{
  "hidden_size": 256,
  "num_key_value_heads": 2,
  "norm": "layernorm",
  "norm_eps": 1e-05,
  "rope_theta": 10000.0,
  "init_std_qkv": 0.04,
  "init_std_down": 0.0,
  "optimizer": "muon_variant",
  "lr_mult_down": 3.0,
  "lr_head": 0.00683,
  "warmup_steps": 200,
  "train_tokens": 313500000,
  "dataset": "wikipedia_en"
}
MLP neurons of a small language model. Each row is named by its layer, matrix (up: input weights) and neuron, and shows model dimensions 48-175. Each number is 500 + 40 x the weight over its row's rms, rounded and kept within 0 to 999. Numbers have three digits each.
After each neuron's rows, "fires in" lists the words (lower case) most often at its 100 highest values on Wikipedia text that the model never trained on.

L4.up743:488476557544486476486496513517501558450488462523528539481544554548563463457477483479507474538483505525483536480505488535573586556481476510502463540475493408483433524453513480466527502525525486446502423434500524381528513556490497491542503538511525491511465576516513528497608443488479494529490474479467495438509511491514405512539445514477492516431553534446436497500576499473539559530501
fires in: "had", "has", "have", "patients"

L2.up950:521520442558506488517510570466441646507548485464534430529542412454526512534484519441413448503520451560494462531540488435460471457486463513530452517514542529451507543503506581559514447509511500475486472477532559524521538517523488437523470517499503520496458508461559465511493502457517481553485467446482516571530513401465549458514520461493518556533475506465551518452481443525491496511503
fires in: "which", "it", "what"

L7.up160:498501513457527490452490516557489475549484476458500486551494579447490442448563574494490504477445522526544505502456511534560538487504543442531501460433523456451417579467547475482562452523522542531498448547422463507422509471531585560488513457488422495503532494493525446501425460534510460482494474506494417474583466480536477523495507564470476444442530513434472533511504462473494501451458
fires in: "of", "in", "from", "clay", "on"

L2.up752:525543470546507511576525521502526537513414471371533495552519471543441493472521487497493511500529533501522473514449473501512516550547524522473506542502465534516459526518548493472523531530374520546448541463554515514466523466548440521569508533466500444588549509493490514439471488570480464503544526511500486535475514504466467473530487452454503488471484552553436508480537537529564507500595
fires in: "the"

L2.up395:460494453448482560480498427469480484444540496528502518479448457486509499470501490508462503534468469490502471476507514558577512524481445490514500468419530486512542447539538540573566468503525491521452533506487541473460565500514525507613499457486535499538524423573505485519497417467501580485453448485573453495491461536469588467503419506450478504528514460471527574513565527526524484480520
fires in: "united", "university", "unit"

L7.up839:517417509440434474535437386484542495499447563533528428526497470512543457431493545423487535464547544514503497517518449557524503527503461479496505484493437521440510540483464412484442542481515525532519479494546461482449531464526513511573544482512598519504537582473507481593469533538510476437493399487429495495478426576498536538434471520440523537512582481461524434517537555518580541528488
fires in: "the", "animator"

L3.up421:485496452478514538500555532539507588458488493490441536490505507492500531479500579495478530467465448517479480490467497498520471633523501553504481541478544504552450469444509473542541520574448523582537440479490517521513554587500504495495432539518524530457536554521493500528538479397510530475539444511469441458467484553506545587444485605510497569534527549443499432446404492524469547512509
fires in: "but", "as", "which", "although", "dutch", "who"

L3.up132:520494489533449455521545478518508562477521545508463442513491471486558494491506527461512512490444536561476495514434524485474560528455513501534511500465471406513425470518501523524494462511483477530532547474461601484479469450542510493508528544505473529519526492567512569534460528502398549466484464535456503513506459437563525468516520546510562543486484487484428492481512526507534519511516
fires in: "with", "for", "former", "few", "information"

L3.up256:481572489525491474538457596485469451452456503435556563471518505557522508486469517469504491528467462495468471524480505447458532465510480512541440487494535434554530580468567499507597496448492531477561498444451428467486560529515513483468514556511488530510440505580600521468526511509525471471484489484520468520494450503497394457557440463487448491550474508576522468469486527444586576499554
fires in: "had", "self", "himself", "none", "have", "york"

L9.up299:473477551432530496481521495521557518476504520475512447456480581551456483464494438522476592504499459541496520426473503450489459436490488479479409575546517454554481427588482527515517457536539477493501505435470458483530481503464466505494446497526482498505518426522483519518507449516507477448482491568437467552517568547573476481530488552497452496502455527565494517551501489507524480455509
fires in: "this", "festival", "which", "while", "that", "three"

L5.up250:508459477465448578490486505526548464442471533463513517505521470509464529504451526469468388468534499490503484509585523530490495544518421580489560509533497502527492442503425443581446584467478468545473500588547471504491486442467475543497477506548552491482481512524503478488486438501454537414474534423523518543492496562420438506444515571544523517420498504553481488574440474484477464509487
fires in: "including", "self", "include", "santa", "island", "included"

L3.up902:483484532568572514550459492482484529505467477430448538418480504479503491531464533584467434542395530501432494620504452465466471499514480485561450552475492499493442501460540524527516518520521505557500503492493417425480592559488576529505602492543430512526521445508497559557506516554503484513511468502481536577532488517557475452510497484450582561478541468419491458455440549475547545508462
fires in: "would", "who", "named", "all"

L2.up42:477550514543505452490489560479498585498522427506542503526434436522527557502523490514452450519495544481524528469423476522485552511517537512482487542529530588577509491518391458455511471501439512491521483513514569520514433486490437551580539474519501435490505512389468492496507481516510496537510492503489460540551446528489480611462485461457536513541534440462470535491482512551538507544502
fires in: "other", "three", "the", "others", "paintings", "content"

L7.up880:487540496543508439397542493456444441486497462591523535478525433483494488425502479488528527477475572546427529527577561478554438391510512470500483439573518527523489435488509477533462495532525494561508464513463475486520615546440512482496547492483479549499546457504440428521521530552533454481518540513489420523463529500517557533504536443497507521491512585489508531525460637573560510474534
fires in: "december", "november", "june", "isbn", "march"

L3.up95:519483469493486498470467550469490505535544479516474499520549419460436431511611560504533524477454465404544497554458495563479570529531403540461512481506521393529531460447505549544577452479544446480559534463467489505495414609510469488519478491481544464497526566454497572436523535535511564485450555524468426473472464499483590423553513514454478544543492521506514528545459503538554517464495
fires in: "september", "june", "january", "november", "february", "october"

L5.up991:521536507517499482566437465498490478479463544456474503507503455479452479507513478508486584420486553511441449553496501436424484532511496462547489486480474544529527532539529530492485481514515481477619467523441449467430418452486543512485575474534474514536515552499515490513421529438531527541491528478448421479557518587538493522575496485540464505583550428460491512497581543483487504461539
fires in: "for", "force", "federal"

L2.up194:515494535503454505494541527536430527552529496513540430491536488522522419572547453487532488460496535569471500480527519490453531503470490491529494502564547480531522578446482481556499461488549486485523505510517515532505542512515496498526545532475610480498510600481433478482512540513498524447488453458522474482497453482493481485471498507526553537435486480506503461469491550470459549497474
fires in: "september", "summer", "herzog", "assistant", "consisted"

L4.up500:524573532560498521514492517472388614460503473515429503491515545487513474521456535418509485479531463540507431508513499520460519501489469431483480455557433457497522500475450465496526556550515511508516532517482571515454491506511551518542503588484492493467496553511551452561485515530477558565480566481562555527472491460493470471386484376494435522454542564502512426510525489476452481557525
fires in: "which", "because", "both", "whose"

L4.up13:456531437459571576508555451568496509414465554457500426537529514468483545546502449597447493517481518509490521463521482422556508493478468491517445518500513552568429468507487590537528440563460598491571531497509487432523505479479491464514497532512458568481497465542490511378532512492527476503589451457511463541513498478541493501620451480494524440466491602465464483485492562475500522504543
fires in: "which", "when", "if", "while", "whose", "how"

L2.up13:487565477486452503489570474521450480418546466506457532486499479494549486468401576470479518467489445496439491446494481449506476422495412476509492501554487488420493501445493516538501604490516473568498517514521501513439540537522537458513438459486535405536481566510509496479460524551500495542459500537511490518527596523514509483516582499543430504515465486480528456477444491438517512498486
fires in: "during", "rural", "further", "surface", "purchased", "murder"

L5.up882:458452506519542522494501469482497543450500476545551503512532545411475482396587511532478425513459501509465531463485452544488497472453455473513442471429501445569399475552443536495467477578489530501490482570460499489512520506441500482440487561528508453561490527514503563514552464574602524464555495476549491541532466511458505489560453546490485471525529586515500470512544449510437559501534
fires in: "because", "while", "when", "as", "although", "whose"

L9.up1021:466508478500594543551519448411431492435490457558458491401495497493476494518551540485450414519434529563516417502493579476460536447551462467524439532499581462535528528467477480574507516577534501468475477464507525430539543573528511520548527515507514576484494490504479433493498488559455445464574561550494480532501444492522546463519446543467538440499536451526506468539465558498425489515499
fires in: "and", "not"

L7.up1:565527533457541482486488541453403533499441420524491502473475572443478438491483465537402488500515480507506515508520457496546594556480411485491473477527486444516508579472476504470499476498473540553482388532453466477494465548529530527456517492565486531519463481541489569482438483509480537464473570520478491562524536523508519468474483528414541496469502525468574461458493510453482484547525
fires in: "that", "who", "to", "which", "soon", "ve"

L5.up679:495488457473505459463462527502518490518491421525517534497559508489410454439493561449472524499473577504558471431483615496544492534458454583495521550538428460531466497473472462505516428573500502474505516478452470552508474473485540539501577446503462534452582539512485452532457535550574500562543543569536508520488478491478449524455520480507450529571498486452530492405537379525504503556583
fires in: "school", "college", "chief"

L7.up621:481561373503472504460501452561487450454400507535508358472459497476477524548541515474451412522540448563449476555529491481548525455481501544498442517553560426501470491466473509583404497543483544499548490494455505541491467601485510476541444521457547523475544591523533558451483438477515472496503488471508492552521489471485468492514505454472533493482548506478568517454423521482506422520539
fires in: "it", "which", "that"

L2.up28:558472467486527545470493557503502519443496458479469550542485489449490507512461539480485454548507450503460485530563432436511481459464602520567503440550538420605507504513507514414546443499521523568460551440527450478486525520500493492552441510517510559547512506433512544487508540501506507571496559484482476570504482409502527465521480521476576445564459454516522472503522530483484486500478
fires in: "which", "over", "other", "vehicles"

L7.up484:484484458449509528534577499503533465499480516512465496509503482456489462477507508499466498545384539454460512494453519504486535463434581569429475537515480502495459543540512503468468436458384505513507492461487455456437560421418456467514489449527507550448495520502474545491487458528467509460551466443482484483476506549470453512551428507499523509463458503568489412499596442466500579473531
fires in: "from", "when", "of", "are", "if", "following"

L3.up73:493612487467506567532516465539480584519510587548524489567501489491593519461524489529458487441484499470485537508492442495421418553541538557431472511484490509537517471541490424553470563487556486498488479439458442502533541442506501464524475509511562547503487511462499500498515493421526474486524464499500484548484535480390498491500540547540510463571482435521558479447469566486455430514475
fires in: "votes", "against", "again", "several", "average", "sister"

L3.up11:525570504483517499509474471544487563449503505477478509465491496477491465470588540488485565494446549451448587559485462542514522491563442480516561480551506466496493518511498532402558432512440476573491539477485426504485408480472445461500516505461545559524514491471425523451525482548543536502573481494534429492507479485478548453477507502510413515511510531497460564531475561507490574538499
fires in: "february", "april", "october", "august", "feb"

L7.up499:481516483522459523460443509572587471534508494598439584458518476429501461470527529450459544537570457525488541566514465543500611487476463529509439487447517510519474557533412568530511492529459522427508553554484470543473494468511490571470494517512564431471474528511509544562518538499534494522498454443446585496548539512511537513538515442492466523472545460511504548470539532455463471491478
fires in: "including", "while", "include", "included", "instead", "education"

L8.up920:433505514527471492503371529507546585519504544484490564480494511546525531512440551441487521521518473499459493505534491513549471540469467500481494510469487396522485491447477524474481524474517519505545551466442507513507544562487561483471466512482497564480550531474443491546536547519509466522436541474544476403472506539482547555473486386507439580525481475488510476445502474552486385444456
fires in: "which", "who", "while", "whose", "white", "what"

L2.up404:521495514482433506527552487519490613497505497435453506479472483488543480557575513462460446534468506467421504504476485529507486507487536533521517482446494491496509524502503499553517525491539533545517459486522586454506538481453506468573520555602474499423536509441541478484448531459497480477470478484489448558496507448506447457483443521473478521458592498487542473501482551459513474560535
fires in: "it", "its"

L10.up528:468512499524428518473561557545472532463537501462458477553559522517542507465434490464512487501533485468527445450470475479456526459551568553448477468514506525545530432513448434515457526507474554522489421379448474517455459508541509476451585503511432554414499376453462524577499487470489481471506540559512493561515496547474517496555487472482473591485489492505478500544487453505535520557435
fires in: "university", "united", "college"

L2.up226:525488436520509566522469447482505579499549510461502507469545428475508453532480488502516511562485541519573518492489486411523438513468462461515515481440554536425478498475483518478566459433507494470411487493471542519509502534485507558470509522524437479480538529468459503531551510476472479529554468537472578491557560466466509497480483531572531523538564500526562496469477470544469481558527
fires in: "team", "received", "teams", "being", "succeeded", "receive"

L3.up867:539543520524460541506518453462489543488462548515492506538499413482470503541493538480511495527489478468473556567517518479468417545531487574523546565367523434491526561476447562515480478570482414551511452462561619431564517558429516478520480523445506515531497527494414542427468489507485421468519514427459515473542510529522468483488532557492560512459534493500511515515488468434467538484464
fires in: "career", "born", "care", "listed", "these"

L4.up154:506519511522498505468545552474492473506475501452474569433432501510450508557518545523448504529530515450514526479449548530495479556447505584539444474487457456511538476490471528503536406590575429493548530508429500465534424548570440436475491429499503596565551490480444454516483540560510490545568541472473488470526556505453518477515508423463511438482502503494616496549431458494469466537570
fires in: "later", "college", "service", "syrian", "served", "syria"

L4.up466:410533504476530514474558500527426504458510513478470483539443491536502488475531479470481567501466458569514480513420547513470533541556483503452531463466547459560480533447484491548481517452567509561533512480459524492545541535498543523453485520509475516500459491506477518473453514527505551423464452483447475470554536494537534596473471473504581492478442554495415502513514457588522526544461
fires in: "which", "who", "while", "white"

L3.up916:459454564496515401480431476521600538511520566526461504553495451567474407434494452508459474511465484525529473537533560482547536504553527474561439513537506486481459596481490498556516445528501487483543466508494513501518416541485469451529479430513434548480469456479572498483509443546458511470614439550500517547537516577498505438449488542486524477491518502525526544504493556503463529465508
fires in: "use", "used", "using", "armour", "degree", "degrees"

L5.up156:508598480518510488475498530496462448554537431552515519401584571443493475495520475487479505490471456534450583521534442509488559493552480478507475523587559554514466468511501487500458452573586537527470450466485453466541565518489494485583567538519493555453457456539526539550516541523533506503544564507506501593514482516428477499539496500518536499494508520536515468532430494465489558570508
fires in: "would", "can", "could", "not", "t"

L2.up236:492536433522489491494464445477413506576428547441498519470467610544469425471472530469465457538564501561516574435516493479507484501441479402475478498478481514536568521529468536471478485491512490485535404486477509461495519493540459489546568458475486488545529475530514563472464507477543563488517472486510461485497530480503503495518521542581427545472491465514436530545533501474476542537475
fires in: "the", "station", "university", "stadium"

L2.up145:511521468509514468479440475573455537491396465491474519518530489540521457486593482552458539551610465520505539512546503491465497542542457517480520516567445460499535478558475544509463518524456512500481469454502556450459550507505513467469534496458549552590447493460482512431482498503505460458489517524524536500462556512459562547504527562478427533580478485565488497508513519530492524501479
fires in: "the", "an", "they"

L3.up967:509511499514467507546467496455512538554548525517524589534581494477472523573499496460473526567541518439488575561531452526523511503503493527441501535483560544502464468520479474484414464483462559474478468468533558435446561543455473483489524578527446557555456505455554480489488553463465488471488556391513516554609514499526477433481491555459536417461508518501494536513510449495476514482529
fires in: "career", "what", "however", "whose", "care"

L3.up496:454535566512475423500520469504500513483600553489548442496464505472530552481467406560486538443473562526528528485485560471426477475519563447502486444495467522458458526552567511483514449522485507532590531517458445537542497526511466533508500528472447531442478519441453484476532518504538471536491473411494486452493519439528456536523535424489489494465476514552433527564480491506549495543439
fires in: "they", "any"

L2.up946:450474526493533588525472501482442558536508503490518444496501545527530525545469494571465459522518513560555523480566466493500494495480485583543486471481530451407522461426482520529515497534464471478493462486470439532430498478479463449518471426511499467537521443419520467435445524503531528475532496469536457542513544553531525508510550438446497443466547577494451485424541398523529438558511
fires in: "9", "8", "978"

L4.up392:557477506448471516564542533443528480421562472571518578527411416518496530513512533468418501456488505478509410520516509462454557541432443487466462440462526545492491501486507527517511513474501447509487466448449492529518556534576540460474493531513523482507482498487514468483469490496482572425453489614556499419549500473508500461493438485465501630451548505482509495491417554505490483492443
fires in: "united", "university", "unit", "under"

L3.up284:534479481408443492491452522486471524535587480487497510485464510502596510524508466541493494471498492426464433554505568552518503497503418500536522543529457489536470489500526486492491408516462510520488476478523513525524477547477439488471525563426549532507478470482449533466526528479526474440514501515454463511477458498536569517554555496451537486535551490422540475494446536528429549465415
fires in: "january", "september", "november", "tuberculata"

L3.up230:554472485468477510459514470496605509440519404489477464512493464502515424442464494445499484487503439496467482509469482522474540491479455516524510523547495451463400516457452415526523560488528488516483500535503574521431496492518423492502538526467566523485421479463516467448471505541508448488470438477491449587448485444543493507491513485535540481435564419448493537523506504553485497509476
fires in: "the", "was", "a", "public", "production", "content"

L2.up296:457524564480463510474425486477481483457503495513537541501476511552459518465473542507527525524507523470485485465470500506528503522462531507454510483400406469467531516566485582539518550481637475502455575470480576510454488513484525490483443513487437570535622505547557529549461391509475473546498574470483508483450465583524530457569473490443484513464498577560477461514477527573517484477540
fires in: "which", "who", "while", "what"

L5.up246:508466512542470550451519510525457492509497477465466529521528375534507496430515515482551527463501484519482514475459500517495625480567435558480514530489489520566517499419552529487460559438480554521500512464459492483460421519435463514457459460433524529488539519448502571467493522448505498486479589529423490516516531525449458444474431507554508567443606530581490582538475485471599574484449
fires in: "february", "april", "january", "march", "june", "october"

L2.up871:536476478543522462554532500477441519518624493475568573469513494539480504523488577569544473425514579504486522473542458499563536585560512539532547508511561553464529470500449417506561481503520472498481487475476569431486529502528457552433495520525472472499487408409493531473491487423486463542453444461501526517557513467458489504502524503510474501513512545481492536546542467501501427580491
fires in: "team", "teams", "texas", "telegraph"

L4.up958:503511532551550470467403495537499548477416496507525462451558496500482516526456487458509495473534420504527466510455391500526498557478623435544459512452538504516523473513460500507533446531574467513508517436489475479499479520440534452565552513491500566366460494555513487510504472479460502507482538432533499483547432487536453468511450394494516529436449477508420488535530501443500560474513
fires in: "has", "only", "those", "having", "intended", "have"

L3.up1017:485517549477531438426520566468573552525496523519497526460504545587489478501417528503503509517511456425556498473454420511443594473531513458496470507497505502492449519481460556474559494551596450465547455424438445558545489486512493538610483521494505498448503533490513571502430475504499519510477539479516507497535518491470494454534439488478567488433465586455492546487531531501550501434514
fires in: "who", "have", "among", "which"

L7.up369:472437482481494473514431489518488531421537571490522501466511511497426432567463500518494522557480514476474497486527422531480415587463471497538489478498473541543405560500454505525486554467548483514476507475521533425433511522480450502461563519480487505535478485461555518428476558487520530455467456525456560517501423490483427490482481559509556484456586507489572533508531518478534557430491
fires in: "the", "of", "they", "in", "for"

L7.up782:511540557512569470443533492486481448505485453468495480520514519564506440413451532515476478472478517528481472481491525530588560466493510470601486471481541481503468518542407534505511501521510530531488502472497465442539466454468531554457548472554492488501476423494438522467498465487506477553491559492462468557616522515534423459501511452504561439513591453507511485429523461359450520499540
fires in: "have", "has", "who", "became", "which", "having"

L8.up955:526465463427548537445453471453503487512447564519417449472506529489497493494510495514467537447482544441502496491534504503442510461544491520582473546437466508504520489518489482489487482488536536502430515602460566498444404467498517510466450565535485500428494516486505490468519500574460460552522418538451535425498538449479464556493462493440499498566435464476486484504485395535561507501533
fires in: "as", "cross", "combat", "within", "crossed", "carolina"

L2.up247:466506507592488490500453470471478534560456566496552528487513448472486556584456497568504480531431510540475552510427447447460466510480477537528450508544440512522523566515526489510455485500472390473469521539503497520508442461515487544513488521507553515526550572515546525496501486568539454488524482433461498515481461556527450596544535526460552514483516556497465504427498479461453500470511
fires in: "history", "where", "after", "historical"

L3.up711:513452562559546493494572497535487546438465510415410438507462491513557458485459448479465447542588532495476526546493488429450454518495511475529494549523447451486493486520432554507514552570503557546474524478506505425476548503475503472547492591516469460530510564504532482482467459504511507515546511513509501505526477455500524454558568400504551516607476480531496498487495467564544484538504
fires in: "this", "the", "his", "zodiac"

L3.up355:520561473488488474503514457536503523400489470522550490498561446491502498512573488502479461475494543517426465514437494541498519432544529514509487478510529496485498469489503590490516477537561470548499484523537535463527505525524508551426497566500548460488509526436584527589533528473551514517539488484418499552521522550501479505502466546472469437579573475533524466507464491510540430544477
fires in: "she", "this", "they", "a", "com"

L2.up381:455534503393541526484435464548520548513551507503446480491461498454478480442504473522512470474468480538542517508521469518546497516508511505437463456497537467466585535506467506520536428497466512448515519502487525608535503455498483489451474481499522539496558496488489490529505435500539506481517409539461461522517490490526516439490503497425469480566490547572534535492494495580521440490593
fires in: "9", "season", "978", "8"

L8.up560:513468463496484492475444498516503428478570491457501533402479535497465432492511453500486523455439546548526530458476435535578501522441500556538519478516500525500495444471429545516561516542523514516516506444552516519522495609515455504489531459569463491494571484464539528466492517488497501513559539515488508562514439421485530523484497537477508530554522527560521512469434498517463546524545
fires in: "it", "which", "and", "building"

L7.up897:510483513499562509467491494552465460469460525477467462467515466484482482467480504496405494448459537537497569439548412392535505453493516453515484562585523463507517593535526492482498468550486491559485488459466519482432511478447494584567545477539466464529440442594477488519498511497436553536504548489520425562555520482520502494455427485473458455511532539524468517476468475464450593471523
fires in: "and", "who"

L5.up1012:540485489419466521510457541459544511518540520484491576453460486447590461499505502443586484487471525469551515562484511533515548443534501447457425483529460489530484493527500405464517407499451542493466558469456467488504484552476480503468495497426513495601455587497450516549489486548539470507455576491546487540505509504515535476464563520474481515520551573439483487482476507538545506491442
fires in: "february", "april", "august", "october", "age"

L10.up457:447492461568539544454480465501472507561480497531554533507457521592498516521487509521512554472478502542575476440545398504506494449572505520471500490503481494510481459512436501527500463484440583540481490460528439548538564561489490482527413514488457559492492516490566562532522487519462454547505518450483485624503451505466564511480533516470525580504547486488514521482506475470510464515503
fires in: "and", "which"

L2.up643:529407468538591506537511496527505498527479503498510471508506449535481581459442542518465490503462464522498482456466601468482441398479464497459570580507471503493571460518510530525514524491463454512423487458470484490444495519477524485565437521509482412510503500489444429465518467572578447535497523514532570514540523504499492535583528493555500559469497495457468403521561509592515458506564
fires in: "when", "where", "much", "ever"

L3.up342:539514478482521593501458470435514560450502500521452544457581419499508500495556532552572562504463460562461438476533551524476542499484456486429482571510500526470458539490508556476488554545510478508525473454478533516553550549565470569539352506522454490463592556511466473535507505494481507475485509528478472494466561599536506464511411542418501487516511505543455489455529465556562425464435
fires in: "which", "this", "who", "although"

L10.up927:498497489507477529491566464496499541464529477491483550508523449489489551452447517496426479538492559528451463421559508430460439413484413507474471547520513516511509491472490479494526584561528501457501476505429492479604568569418575592532507522522507497509532448492532527541528505489415542537497543637436432507494497541494515506526469584522502528548558476590481518512498481512489507491465
fires in: "and", "to", "construction", "for", "who"

L5.up469:480480540469495465500481436499549616506461491533466531517512515503492556499456516517507503511575495479614494574494498505531503428440507534460532584543488519521437524591440554525579466469489516584522499583466437553532467525446513537493423548551465559470559516533483448463500501550523532570531549546534563504494467472445492421522452470564508499469531471424512435517507464571499494450528
fires in: "university", "college", "railway", "tournament", "school"

L4.up623:487486519536464491505487465508526511565476468441418469436493525542518475493504518461514501465435477458498546527496466483542514575486523494475524594450534490484504510521503473434469477484472513496526435443501558526455547448474539446574502464536515576393516507523501517490524583356492492521414530506520497498520492486476501550487479478475476582497570534497531506455465496462510576461528
fires in: "which", "but", "it", "live", "came"

L5.up123:503466458423434465463477518516528584495498505549495486450518522504520490548458500515520453469537510498531532557495460545503524458507466535521517489546553551537469517505498519571459571452542459462419461436471476513494475459492542524465469643564605407513523590429573537487532490520480498511469538506535521598493518574495405504481494498453560540506524515505487453456451542504421444510467
fires in: "she", "research", "her", "personal"

L2.up479:427466460505578508524418475513528511465476523532530499592499557488451446592470506556466513479501537493465546518568500509539520517457470552507524511463539451493475471497540540454521473483453504473449549467469517575507439400530562484533497439510521487570510447507578471519445430573475514489464498469466478540520514507468484481455529434471496463452490550472525547422556492540492493487491
fires in: "9", "29", "09", "94", "978", "2009"

L3.up701:515437509462525528491504456368515552527543479502543508487526478509460513564496502487525571546481596454545525570515524491514462469506464478580465537548483454463486501510486510458499459461547588599527545430503498452492473574513406490531465513487496460485557458492410498508567515505549537510460544501459503411496481545460524461462523462529495521455493557456562545519414502478483492509465
fires in: "january", "february", "august", "july"

L5.up239:555567440508524534541505464535552544471479496449537465498531506496482514439520456523513483529491539534489495525516427437524488475518464455492410425450479480551530606464450559506561515590489526476523497525416531392502498501522485591506441515513537523505511493519501435539449527535482460510527529451415511545542500502532516510526469456553542478505537538512476508546518500409478495485555
fires in: "which", "that", "if", "how", "what", "whether"

L2.up1009:402548546450441463449436592544496527522473479425498476502504482493481515533505521465485436431506539543544451517502491472463513480414546526484514459471472488550463452490552526513474468574449414540502514456446519565564494433500479483538499460556580458532505496508485491523451478528505500484495434491438444479533451505478489513536433554547586492461475560468510516501496575502452562485455
fires in: "september", "summer", "soon", "finished", "minister", "foundation"

L10.up693:524507438494523509440443453496466568489481456415556496572512536513498528484483423453524492469531452548508503424498463485456549476502494542506501519513553481494559599511499520533445519539534411425447506430472501467485469621503459537528491500463554495543506480455529501531474528500460507430472513496518424552491536552493462505503514580503433491527537489454514558514571556492487574524507
fires in: "an", "any", "announced"

L2.up217:455463464465525500534533451477496487447443501458464503500507517529513501423488532604496409513490487562429511499539476501546494493514498509493537420441512448498505501489485471562448558542535529505425528515483524487485510466483538555478482508482486494488489478516550560498472501535466522458530457492495477617478479553518489524418444475492557577463397500541493522517504458493471430474492
fires in: "she"

L3.up417:430501467472552508487480461466524552541554446494509421592522517568443522420524566467549483453523456468473509489505522480498505436492505426488559499565541498517560452502485523429554464445484481488434472513493491518448539497504387521528521413569483484493434514477522491489517449493503494491508515553489515480517521490485587585535500480468499514539539437440530567496540503537565457516510
fires in: "government", "governor", "positive", "governorate", "giovanni", "governance"

L2.up292:508497538506508458554502431523487442472500505496426498512546490519509504463460532555457523535447474525476545477521539474445509501542538491415569514469534528508526451447512555431471520460575498474477557516472521563543446497480488497549493562403502481557505503513445515495489464473446402537467521541496456462543422505584496482436465482512518490503530524515450477520549445540420503455544
fires in: "american", "more", "commercial", "america", "affairs"

L7.up854:493492529517532507452450489500557445442508544528494509545533493563479484451565545490541529511406479516452511534512453541441461482504457467482500523472487500484456500520533478508506485520518447591490497517502450464438497515517550466469515479514479518517544562493541550503512532551590434454520447595451534510544516489541515530485524499419503408494496537414495484477511552467461512499506
fires in: "in", "to", "at", "on", "age", "of"

L2.up359:467532459533547441503562488519530509529538454438568507511511426548474516511537521500426500499557473496503522542513502493461514501441457521503511476425458379503463510529540578604546501522501529510502462449493528495485523570511541506498431523455493580432515451464548498400481510499470460578483502464495487491504465448525513523472481459425490538512505459501544471420442463471447475597475
fires in: "it", "theatre"

L8.up997:497523519470547527523572515564450541530516504476565497496568489485457430537467506451531443445500454482497501435506477504546538478454428563530471500501533578558532518461561514458458494507553467502456419455528529512485515517470485535469545560462466531516468542500480518507470463525424545483471562524468481611558501373462466462485488437505517552486523454568498532549482463536496446588489
fires in: "he", "university", "education", "succeeded", "also", "to"